Weights of a small GPT-style language model, trained from scratch on English Wikipedia.
Architecture: learned positions, tied embeddings.
MLP neurons of a small language model. Each row is named by its layer, matrix (up: input weights) and neuron, and shows model dimensions 96-191. Each number is 128 + 24 x the weight over its row's rms, rounded and kept within 0 to 255. Numbers have three digits each.
After each neuron's rows, "fires after" lists the tokens most often just before its 100 highest values on Wikipedia text that the model never trained on.

L6.up70:156094131129210120204139124112135125155144120135120134181134109128103109122099128141127122144148152063123137121153109116117100109105100178141183062178153082156152155140133148129145146126087117142130196140160108150081141127127154133114137138121094121129147104126117115099131114070114150144
fires after: " new", " m", " M", " A", " an", " a"

L8.up186:116104096123147080141078168100142155126135124107156136155180110173156139125141120091109133118129180135065155122105156137096184133161097127141151111128086142154158136123114143117145124106121116154158133103140142173135129139109115118148103125129108121122157119110094136132138168121153096108
fires after: "19", "18", "er", " S", "20", "im"

L10.up465:125095140095141148123166177122138112113172125116128114127073072134139155116140083123130121117142150104137151164106128131131115084135136150126132140157118151135096134127089101186088111150115136086109150136104100121095140139113106079152069116099152168125142157094165157111128153138141101141
fires after: " ", ",", " in", " Con", " of", " Br"

L10.up657:153128122108132150143107111149143158152112164105153125154147096161120089069139100154107119121157092083111139132135120109110121157106111121128113122182116151118141119122102138110109127134107107137147123128109097139078100114124122150155136129125110159143135168133090160125154175106111123122
fires after: " B", " b", "ud", "al", "b"

L8.up648:086118110128170123135126129113139090174141141143154161112132115120132144123101125190096166112155127133164099117150140069145142175132123094124106142112150102124136118130097188138109113096148142153078139088135126165109116095081099138094149137151124133127116147153143120122157124132124171140
fires after: " m", "m", " met", "e", " M"

L5.up601:112130150073176111106129097153151092124152090114140101148135149145142155134144095152140155157169128157134103115109087118094113076129144094093135139113134157115138110122148099138122162183144100098155141106121121108152109117130081131133099131110106148117132114113077117110105115096145098137
fires after: " the", " The"

L5.up253:159096148131161108094174141169166142096110103108136147115149111114143134089116139121154089108101117134162135149128116091135085140134130135162095139164172077151126095096137149168127076108094147130095145085127150145131129140111111153129093112102150139125141116150141152144165109128113113117
fires after: "0", "2", " c", "1", " met", "5"

L8.up445:100103123187114173133136129138166118091110100178180106097089085137143103123119100069152141130117165146132127119158094116066122114132126115095126135143122096107166104118106145117144136110104088137155134132138154158118133123121126134071160118159109103088137146136152123140138128096148152125
fires after: " F", " f", " G", "b", " sc"

L10.up288:092089109129124166123052162110120137104103097127145145111154100080121070130172151104110164112146106103119102154101104126091137136147129135087141138120147136100160181162123132129115097154159140140115127144141112143132153089129108132077162117118127176094162111141114160110133180151121124125
fires after: "20", "19", " feat", "M", " B"

L5.up432:137112122112165116126116135156148106081093077118132112158138099111121160125117140096133119116177193101136144145103128166179150127094129140128140130136129133118165118095118140128054104149130124136152123133091138137122138088129089133130082055130141119126171116151098099131158135154152097149
fires after: " H", " h", "H", " A", "20", " wh"

L6.up215:110150103117131092153170115124122104101130117141131133112109083136177146121125101144091166147129150081156127150122072147141127123143105165175098121080105136148145123130126135133172132102112146095140136106177158099102135140155146127093117150165105145145135118138143129163154119132104121083
fires after: ",", ";", " however"

L6.up702:128159144103169110107133088120112076137138120159122112143126140082154118109167144094091145095108161128127139175092104132122168134132123147108115133126124142113114086142133128173164127130138137122173119185144124115147099173136159069153141120112120095103144154123113150141128114169124090083
fires after: "|", " hold", " P", " first", " in", "anc"

L10.up224:159115109132100151159110133148107108129145129148121108145130076137143113088119114086143181080147123160156134155121091142120132108120125106153140150115107118099125151122142150116145113177123183100123096037129111150077132108117105110106173090119132151083132134138103154148152102132125124143
fires after: " ", " |", " c", " C"

L4.up519:117151132101136122138110098102138134097120146132177095118115141076157161129120106121151146150144149073144144105133110117083117136128083134110140121078158121118186117096108124108097154148143085148169129149132131097117130158165120125111115096115115144082146127110114124151131102172109104166
fires after: " st", " re", "b", " Re", " St", " im"

L6.up623:117100116149095151131119159116156131130124141159137096093087114103143111109142163149098117084132158097152100130118111150132143114116162145111142131128124088097138105184091148177132084125152114125119161111106091160113198107109137134109152139124123075153127134140091116131099078121148150138
fires after: " ", " $", " w", " At", "iam"

L4.up15:122120128171143081159149082099118083157122103129147105121162115167099143157115127089110123132139092157091161174124119181131123136127159168079078132135129119116161101152099107122140113110105143166119082101112179128132101142116131155168125126093127150118131192149150135146102106159169116128
fires after: " D", " G", " Preceded", "D", " Succeeded"

L10.up254:167176141134146115156110159141131078084165110154120106143111126160129144116120166132132124093126143087136101171117116124133084151137147138166187137155100147160103147161180144149181095097108137090164114127131136127162098100146111143131120078134118092101143116135086138151116082140129143114
fires after: " in"

L6.up585:135161160088152141105112105117127141081116116135132123146096133146166162126081078114137171118154124098090125142095119080140134126126101128147117128115116175092158132103096110176128135120129102157093124110133135127146117140119128183149115105122098143132124123096147081129135108121101110101
fires after: " s", " S", " St", " the", " Sh", " st"

L4.up610:146113103087119133116107146120132153091110086144152112163147132145104121119167103125119155090142148110130133147086102115133154148145138083130139115184113125173124134124108141163093137154111121146107151154128113089155122102114112115145115140158148146114128160151145148106156132148163121143
fires after: "20", "19", "18"

L6.up303:162103108113151143124094167093126146116140140161149162118131160134115151132127121134122151101093171082085134108122130101128143178144126127149145123149106191194140111142174159138109155123146151116164135119105150129095128133127119124159133138094087155087151163110114119103152119108109099142
fires after: "19", "18", " col", "20", "ol", " Col"

L6.up167:121167140130155123150162127093138098132129120184125157129139135115145108139127101161143119129122123123143155121111118115102117102118139137141112103137116145081123118114143146133140122189152112091175155062159128124138161154086109106109100113143133185104092115159107130134109134098122114129
fires after: " the", " The", "The", " each"

L6.up491:113085120113146145127184123096129146144124148144121127111085120169142121142114131095127156143162133106068117143134106171151112091106143095159158152128123157084133099127109101110114123076095107151061126147113154122150139102116130108132158122125147135131122148139154119108113104153132169123
fires after: " L", " V", " K", " D", " C", " B"

L8.up38:105078113177126121105119086110128122139134166115123113163136124151130085108129109151144109094119094112098070098165127081159118153154108138127177149168134145094141100128143119150149093116131091109160091143119152116154161167131136100175129135124146154129173167172144116110102160148118099095
fires after: " d", "D", " pr", " et", " D"

L9.up268:154115143128111119116186119101139133138147153121118074122105170133107150159087130103114180098141100124156109135153125149081102117125122142085106122131142132078112139118107163090169101130106130178149099108097144104145123125137134152081140166133146165116148144117149146117100152126126111147
fires after: " en", " c", " imp", " acc", " Acc", "P"

L4.up138:083132088092114108120149147176168151156135118122146033151115199086107107122142078118143126119132097130140086148120139093125082106178122169101124143102127163114144113096101148144138098088108110125138141104133169135135147099129168132141154139175095117130147147124112128144113112152125118135
fires after: " the", " p", "P", " c", " a", " US"

L9.up378:136150161150100144156158105127113139120163148135170128114145132148148129173114121141159163094123142128151114085119145130130126136112161118113177175114112111098128125122118121115099109143133175101113078115092075160125171148112083089126155173137111123149133110119132148143135114146092134130
fires after: " |", " "

L6.up312:097134056130162098093163113102116117142091165125154107091173142110111108141164126163167137087115131100156115147127114101134109139117124132133158109119129058152102117156150123152069151145110124164092120077125116138136152101086096128118158108111125120146146132126171093104145161128192155115
fires after: " m", " M", " ex", " h", " H", " s"

L6.up264:144116137144144131127104126123143142106125120124160130092198075137161129093116114101096130094114125160126122087103152169092144106205161113147166123142087124147128107059150129146146124137135131156176172109138141125119093176142133154135114147131143136105111123104137112112134073136114109127
fires after: "20", "19", " imp"

L9.up711:136087099127113104112120102126114128114165144159154104138157126143135123150125115127133088156121160129078149128107133128110135128094154166134130128153084152116137129125148114133125122143081065150103116141128093105114085095136116124094107174150156120131126188170160149138136155161121093113
fires after: " L", " is", " trans", " d", " was", " re"

L5.up36:138118161141131121133143089159104104114146147091173116122151158121153140117131082108093147121170116127121148165128147115142158169137153140094176143144088201079120110178109152111122066108136110150132146106139089165134137126134143106106131116150125122144123130124125171154142125102164133161
fires after: " B", " tr", " C", " H", " sc", " b"

L6.up229:141117118175131134136160140132140118115082151152102105122148119181128167090080116134168134121152100125091173110120103145111075149140154131123120153152119053115143076126151133150114107103121138113148135132128118137103152107139151120126110120174108115140130146141138112138151160118149129155
fires after: " ", " S", "-"

L6.up57:131121081142143076120096127158170153158139105200129109118130126112142111128162161101126119116117113160197106097098100128122142145125095146130115120171131108162155130127079099126120160150103121143168157088114128173144145114133114124080104166125131069118116112130111137151095091139144103098
fires after: "\n", ")\n", ",", " |"

L9.up746:159124117083129136195172097072144117141095120134134120112123107113126139101113138146114129117160148097133098138131143154102125120105116094120127113117144088111142150154132129122143118145179081134143092179123110122122163164154086113159183113137130124136113170129157136136159088131135158092
fires after: " B", " D", " C", " New", " sub", " b"

L5.up63:129121120144127132137149133095149118146126166146122138189100142132129124116131139183068114109110145133126149122121126106127115116140111094145152130080124126105132106127160121128149109125107136118124124115160076133138141112102092150094129097163124146131104125121077140161123170157131114102
fires after: " ", " un"

L4.up680:113096116167108131164133093131101152129136113138134141120185159102116094109117115118137154120102211126124129111131135088120123135135145155137112109121125123114123119117153111131144117092105166120144196103125122135119133127111082149107089133165169119113117144100117144156180105145091143122
fires after: " |", " (", " as", "In", " \""

L10.up442:131138132166102107117099128192107138115096156119090132149139104165138108139174160118088161106128163103103100110120063158123103134191083140109114133148113085086105121175098120079115101084101157102141195133103091138144161137092084123132135103150123144132130133144096146141140124159100109144
fires after: " ", " −", " h", " f"

L6.up392:100138141140094119155122126124120098118142118139147119083135124142176161117070129126114166115096152113132134168126093111129163063093112154119151064102110148130126094082142166166135075133195131154165082148100119112143159114121135158110154114141129126137141132165114156125122099116129146125
fires after: " D", " d", "d", " p", " c"

L10.up158:157139119121150100118119134124149143138110118135114127116087116125120107144137153160120144122128140085143153104095130098174177120137147150140109157093127114165171105162170112165072131135138152108131144080111186177141087136144136110096131159142135118156145110124092086127130153112125119133
fires after: ".", "′", "I", " I"

L8.up229:126135091138097091153137106143098142162146099121138141100108106163117176097132122131100129123135158122143154124154118168110099138083162128150159139141130163148084119135146108109090064116114119124146128115072138096144143111156126157115180117101107114117136148144092119169140150114128105147
fires after: " of", " Gu", " Gal", " G", " N", " O"

L9.up294:135064136119098121102146111112090138106155147124135126165135112134136154103120097114103144140156123147142118105122148085128105130146134120137095127154135157108157135122142159102115157169146121168093141141129146156164141127093124118091141141138104153117178105125100133129116149196149161078
fires after: " ", ",", " /", " of", "°"

L8.up119:102139114087111121142147117137124154137142138142112129083112146155113126092156156142079113114109133082106174093138134104131139135128130108120083159149124135156148152121139161122098092130164127096132168133121115160104087131130109142078106152149127090101188137096136127173150121092131161157
fires after: " c", " has", "oc", " at", " C", " have"

L8.up327:142170157097121124117125143112190159172079152123157123120155086084110123133158116064124154144106169150138093095108124140133152121120123155111151162159094096125147129147144121142076127150147136097158112100112168114127165127101113145099147104138147167133131156146150101138121098100144177099
fires after: ".", "′", " a", " suff", " had", "I"

L5.up146:120143096137160128179137112114126140121155112088145172135134173123153103122117126159175145069112119154135128128122136143122112140136094085103160134100122098109150135130126115140185146105132146166137142101104121083098129133120087113102143110098141124150099135132091154140125139113126107115
fires after: " v", " P", " f", " F", " ("

L9.up331:168131125138158151173168152153152099145127119120147081117100086158069172079109179138104122152147110140124112154083185141141184151125094122123118133116119123097099132123110135130130119081138082098120126063106123166137122130134111152132124131096160122126127149131119123105132113132128092137
fires after: " at", " At", "ok", " G", "at", "N"

L8.up384:072150105148139161160101096114140104107134094094111111126137131154109150101124150137108127168137107105150179103086104153113095153140119155128097097110110132167099134146158157194157147148127145115189138162099110154154076123123148133144100139150108157126129147115117119158154121139169124114
fires after: " |", " "

L5.up236:166093114134125085172106150074120124181108135124164125136138101124162102100140134129124106112161110179103071142095116105082120138093100128106112177126180106144133104126137108117101153150120109117114118150109147159117121158152127105105152136114180120142162149131088119121097154179075134175
fires after: " D", "D", " d", " C", " P", " F"

L10.up544:128100116100143091094109133157137176130149095101160154153111143150100127161092127141106081136116157130127158126135155115081077136135127125126159171138130117102118133142125187132137086161126128128105119127106170095120155142106147121147138121116098119137158155112152164159109154100138102120
fires after: " c", "|", " C", " tem", " Ex", "oc"

L5.up513:113142167133125122137089143124118132118097099101128138142167086110159139128113139097096205098129159159105107127113096118111175158130158123106155124167109088152115172129175095088188095148155093143144111167130131121116099148116138095139174174140130174112129149152124105114115110104163120110
fires after: "20", "18", "19", "15"

L8.up748:120143160076112135153118087159119096141104102137123128132111131151075133119118097093172104111158156127096111167083133133119104103181109079107142123111155128106137121108122099180080165116132112109143141114140181159098142164121106128099148124155101137130171102109117132120122115165102128115
fires after: " S", " W", "w", " s", " w"

L5.up296:106165139145155114130132111132152130134148147131097132117141110083159146133137133158134128128201148145101077109131091105098091134129113130078134137100118143107168146112124114142132142182115170108141100140126107095117135121081118117133139075123134154109128091149112114117082118111169113117
fires after: " the", " p", " j"

L5.up168:099109143125119136121150166117119119099154159094188118111142090109105071118139122092179145187174124121128092169138147210122133128123139093157160133135119137119128126126117122133167135114120147103131141131137167147114103122138167111135110173123101114145131147145116170167115106128131134088
fires after: " K", " B", "K", "|", "ah", "-"

L4.up171:112163124154133130148146147135125163128130130099174119134141129128110123142113145166130166115116109146095080148122146107101123170134133145176138134157101143156119093149126135154131111103127141159168063155113164122099116139117093071104169148073150175149133136104126111154146117114137098074
fires after: " L", " l", " C", " p", " Cro"

L5.up488:104188106098150086154110124130143158138143120113192133133132171147122179111128133143109129132116102146122089119129112109085115148117091123113165105141116143109179118071118111152109104132134144154112082159131128131130135174130136171121142087151127152125115138105137155103115088081157130121
fires after: " c", " the", " p", " P", " C"

L5.up580:132091105130116132141180147100139192143127149069136130103138110114130159140106126130152082111131113116141097124122090111097120108123122116095161116131165148154153130150103155094104162131141129124148167107124136100117163162123160131127112162155134141122130139116120070109134155062112102145
fires after: " a", " the", " A", "A", " The", " an"

L6.up738:117153143146141111118133139110117122125094123150103103151151154170145084117144135140130123096107144072149137107098097105151110109124139134114165148103131136177155145131154102113092131122134165104100145128125143131098126147120141148128122152120126163073099109117109095155143128137088120152
fires after: " (", "/", " |", "-", "(", "==="

L10.up258:138115067146126127102123145093098108162118123119172098119112138161099144116118127128164111119091138123079188119088123140109147075119121171118139128130178081118136095109129179133108165136092166132132120131103099111082150116117129111148145114157143127114115131119145145099146136135124095129
fires after: " ", " the"

L6.up196:147131168131113109116141145158130158175106143139140148128180106104116151130123130128161136103110171127093139099124098128119153124119136099137184138109119137114120119091102143126140172164131120103153159065114129154106143120142102135109119111140125120148103126138178103115153106099109164105
fires after: " an", " a", "The", " he", " wh", " my"

L9.up749:139144097135120088094146112156154121107125135089157150092125129097107128126130103122124124097141141119119140156123106128121148123159098131151101115123136125165152140115088181127060139114145131125120138146123194113108115149181119161167115165148156133111131178127088175158142126115147130129
fires after: "0", "1", "9", "5", " mm", "al"

L9.up729:137066131151084135146150133122085104109121105156074137117154159148113171150104112154119103119142107105091172133161116127143143143107097131154085105099144145111121121064161104102099142135112123124153149107123155098178115090114196136166114132129151126121089146131142158144139127149093108114
fires after: " was", " is", "al", " on"

L5.up478:150182144129164109144132138111117153101136145146124086150149074141098144173160153094136129115103102106100144078105105082179161115143142118119131134122148173155098108143130106100132106146147107091133126133111143107101154135089117102139089158135131148158098140123110088133148153109103133133
fires after: " E", " I", "I", "E", " ro", " F"

L4.up500:155108117128081164115129123136109138130127142156127102112102140095169095083124127106144115151129222104122130142165143124110111119209105147121133143060134086125146113136163124127135133156127126110162080142132121108109108098103118129099137116130113140146126120129143092158119120123131111136
fires after: " re", " Re", " dis", " im", " s", " pro"

L5.up526:141114098112111121160109142130138113131153165093093108158147114132094170135106141160129156085120133103166121152166153169089150153145122137112121112141092152089154135162118114102135144117123117111141122119127122101099115152116108107118128135068115125140118115114149171077183085142103135113
fires after: " T", " V", " F", " v", " Am"

L6.up324:141137129121145117155127115129153160105137171121128111093130117148161123128123086115142112159095172128127102127101120142117114124131099104174143142103166146090133113161100117161085133109106118060148117146139153063118123130127118133129115116118084125146172092118142120150145127151143099151
fires after: " w", " re", "he", " st"

L5.up688:161094156105099087139153114109122163107150126196137108144145108140142134156101127117105136125107129120171167119131126072122115149141142092125123118132100109117135128140129153137147115188114120098160102126137121144118130146134092139120120122138085144114103114142142144126120126132122070114
fires after: ".", " f", " t", " tem", " str"

L10.up747:149104104108117096154115158130138127087084126118125134173114150142121114147154140118124155149113162114114108137127116120117126102155123107162143096108115115109180132151115115133138163140134119174129156130174079167177145199181125150125147136157121091108150114111102126111131131112085089111
fires after: ",", "5", "6", "2"

L6.up321:134115133147125069110144151100103147136099098169157137142111161160100119152122092118125068104140183109169152106122141125129128086139124115154117122178116083092154111112175124142131107123125118149132139124117135122126129129125118113163113141138158166073099071090126138141130115137127108078
fires after: " (", "/", "-", " \"", "In", " se"

L9.up252:125148081148133066152143135141124150168128156093175100117141089126104125098125128162097138138129211116149140152087091114165123118138107131152117123148117139109096121135125159140109141071129134141102138100153122174115103091084106146140145121109122131106147153148143144085123093116094148141
fires after: "'", " f", " y", " h", " sh", " with"

L8.up540:158118158108178149149128118116176158096123066100157146142098102128164174143117118149119121144118122177069114115142072128120109151124127103136112150119153165096141119094118100149117113159138080127140120140109117142115112167137128143097147132101124164114117133121118176150152157152132142120
fires after: "le", " E", "'", " D", " Dev", "ce"

L10.up18:134098086154097130133148133095124159136139094178130121099149134157139130118132100101097146142137146120113122133125113131123074123133132128102126110103116090180110130141102089117149126147111119157122108153126101168111105152150103168107174123167099115093134159156128165144113119116142140104
fires after: " ", " D", " F", "F", "D", " f"

L6.up734:120094136109127148167128126113105153110141144141110163145117130143084117128143080139100135162109146090101108150145131125161130130132141107131132100116115119155102139149132103136150147091137136113148111127128152139107136152149119111110161091154059145112145140142128169085151086146114108116
fires after: " L", " l", " b", " st", " ins"

L8.up106:137121135062113090147121140098144108095104090125135136136118102117142125126145136118148190104158184098177131164095126128114128166122115132156116070164133122134104101121110149077137082101108163180125141139129140170141115145152131116146136117158132141142119124163094122094129107126114145169
fires after: "In", " ex", " Ex", " M", "cc"

L8.up396:086094117124110119122175106124068103132159136118119153152129122125167145145143121116112170162151148092072128198144140126115144138127135168100111128161100084090129133165150129166104148134137122135157109165125156146109151170143134169121113085145115100100158145127125153187134150118138120121
fires after: " G", ",", " g", ".", "H"

L6.up125:156113164156116130149128153109136134117104145116107143148109132145117124128127144140125115124171137092184135127112101130144136146160157149094117117115135127140155147149149098088115119083149142105159138171096148118140161131104144156072125169131108146167134140147098129154077125134174110109
fires after: ".", " G", " b", "′", " .", "a"

L8.up289:102077107096142123175111105103138106165101107127115102134117108136148142062125128110131134118121141128111116172127145098174135062134124070181155123135147136114147112144127157156124146128132150133129116098104116140099179169139097174144176108116133174097115138129147141096100095156156159129
fires after: " H", " h", "d", " d", "K", "–"

L9.up334:091158132082154144138040114150135111169112107141097102112115165135126129093091076150177149112105137127108118134119110102151127108131092134136122125159105127151162108166108116160155172123113091140143123129072150135130096153111119143095186121134162088090164181138138119136109133135129144170
fires after: " p", " c", " rec", " f", "p"

L5.up535:152156106158076130164095157138168073103073136127127159187138129091166128145147078138159139144141119119113165136106103117143107098092131134111154121123089110118118101134099119170128114117176124129151097139116171105151119085145131129116121092137149110129161131127078161108141119101143121107
fires after: " K", " St", " R", " the", " A"

L10.up501:141125142089107127139090124167155103147150135134140089142107115153072073121087099102169107144109120095119106158079105134119144123104166165120142074146096153156161117123147118150096174122088091119107106113126079069112156111142099133125107103107174133098136141129152160124150115179152120134
fires after: " in", " at", " is", ",", " was", " of"

L6.up199:141155104141118110088123125127087106078110193132154094107170088136096115152114158080178078104144132112098160137117102127108124142127137156119125129120139134139165100148089105135138153119129127082146133133166133088125126133121132157108125130153133171146153132134137096110152151116118087101
fires after: " |", " S", "O", " O", " Bro"

L10.up129:129161112143128137152141134158100113116094131086105097135136126121098114142138106127153156125181134100125160160073108080142174125117130117177063120123111147130180088127156141123149132144110130155089166098151143119137152120119156124155129144123120130096116141129131101145112149102144105153
fires after: " ", "19", " l", " the"

L9.up83:105147106167136115147108117141122169107101151107121122164109130101143169116155172150119159177126164121115105175125091088155121115144106129099137073105157108104163150196111163128129112092105079102167194136146131124111122126133087151138161155112130117135137160127086140111169090119129126152
fires after: " p", " m", " R", " his", " f", " r"

L10.up348:114112143127149129134144124114147110130142113107145108125093109099127114132125145089158121108135166157141184111101090104089139127150121144170117094162115150133098168125138126130102137185120147150082120133141172069110159103162099122128154113143135106112137152113156145138136155113115131134
fires after: " in", ",", " of", " from", " to"

L6.up134:157131161100120110115175106131156149136166120120094082158121141122098112100120142131124135131170123128136138113107152113123094134137176135136094131129143088113150113169088127117111107114118119121103141133096117172073148113140149123117115129154102128127091122132146157168116135126139134114
fires after: " $", " ", ".", " +", " US", "10"

L9.up390:155131124115145095092128115128104146150148114171103131078120095139159135135132138075137143150130139130144161130126138121135139141178144135108132106142126133096166107113153126160128142154182123162146106111146152124127141159173118141148183100126111111138171127128125080159104124137095163088
fires after: "g", " g", "n", "G", " G", "ou"

L8.up638:129143129113117138154133174122138165115139104155090110137137136113109123100127139098149114149180148123146133118142163104117127131126117129179164121073136071106110142111092109146167101097129122105118161156098166146133126132118126130162127132111100136140119133080130151120089096117151132155
fires after: "t", " T", " Mar", "at", " int", " At"

L5.up226:146151131094150132149125113135154116173145103079134122138144107163081141142148125103123112139123139115094111050146112141103124147132077084139148104121131112118143095107106089138107139112117107143145165105096144117141106158127162133129125112145136133109120132107120139138163123128118141148
fires after: " N", "N", " R", "H", " E", " X"

L4.up220:122107120130129140162137126138129152174147111144130132134098131128097104129125105128116154074071150156138152122162125098117154147194118153122136136110109137120115106127164120076127124149127077127137118119112125085116131135126107129130115135115150142115113094126128085131156140120073096106
fires after: " re", " se", " pro", " Re", " E"

L4.up644:134109147131110129114129173134151101158188108100112172130131142143127136072081108137095096175163155112094175131132105107147116153079156151072158132124113156128114080121108137130154116130108087140176111142117135144075117127170122149157127171121112107098159125102125127147129091165146113118
fires after: " D", "D", "ut", " rece", " En"

L5.up239:112135126145102138135092167121138159123096118114112130138145147144184124152104104185096135134078144125101129089143120090146084108133085084111179146144143110121149096121144080176107121120107140154103097108133114111116100108175159113138148139108104140134116142107133151159135161117166068128
fires after: " L", " l", " St"

L4.up564:094123122154165120147121126110128154092150131112134165094149104107162079106150152117109162141130085070106157171127151152159122126106096088121138136116164136161136112154090108106118103131129068139103115116152128125145145121156125133114135087172142182104118157109139132151127096162143122093
fires after: " B", " D", " St", " rest", "W"

L5.up372:144134115106136166148100085118118159148145116182132170123099121168133108084155129125115127144084177151126107172067150123121118115127158133134128135125150160107117168155156111112086124115155102114130150135097126125127126167167126118148153131090138120150111117125150147184131117169141112143
fires after: " in", " G", " Gu", " In", "In"

L8.up765:141126145105146122134151129130140172137143090144131117132116109104085156123117103099141132104121136113093106121135084127150188106130109124143145126114123147153112141140131124147154166130108097130134129104119136117115163085132104153124091142149146120116131135096126141091108113165083142124
fires after: ",", " to", " was", " be", " been", " not"

L6.up626:075126136115150108122120133168162118140128126089149156113095101142148125131111125122139131117091154138123134107114150125108148137153168114086114102171132136127139104129158124087086109123111129110201139174143116146134102133132111150090136129141109102092103110103145122130142161135092145156
fires after: " F", " tem", " f", " V", " G", " t"

L6.up166:161101122138100094113123147109160124114140127156138119139148133128165121076099092191165140118128137089154138126140083151157195111084150129169111109143145125128115131137133090183122149142121091121109121124159127101122140139098111113125176078172153123153145109107149104129111101143124128112
fires after: " f", " com", " Z", " en"

L4.up111:103146084127109127108094147088146124137140170125115132129093144143133147093165102117114134083131174177104101104100159121102089143152120107126121121143187109169125105129130118135111134108147141132141106093142105129144137178109115130124120096137129133083127105123108112152129120131112103145
fires after: " ", " (", " n", " pr", " \""

L5.up717:116138104137130159129164115111118106120130139148109147160141174149124099187147133160095170120098129137169117092076095157079109163113121165123141134136108136091119145174092150147136088132098103090121109067168109141142117116126121133116132131123147120104145125132132138117091155129164128120
fires after: " the", " ", " The", " |", "The"

L4.up757:127124081094088113129154142112150153138166105137201109122135131115117095113181094120103139161185130156144111098110140142159140122145108139100116132178152120142133143109179130096122092057159151134139103112118128160144114103090183162126113136149157145110149190107118125138132139106108113102
fires after: " E", " I", "E", "^{"

L9.up447:160145092127136099154109114116140102090147110148114126131127060127162150109105103137148179076101141095107115104130151167119156133157112145170132100135082088102120153120135155135162133144126164094156121084100132175148121110081118165104118145126116109111080103129115115147084144131098129135
fires after: ",", " there", "s"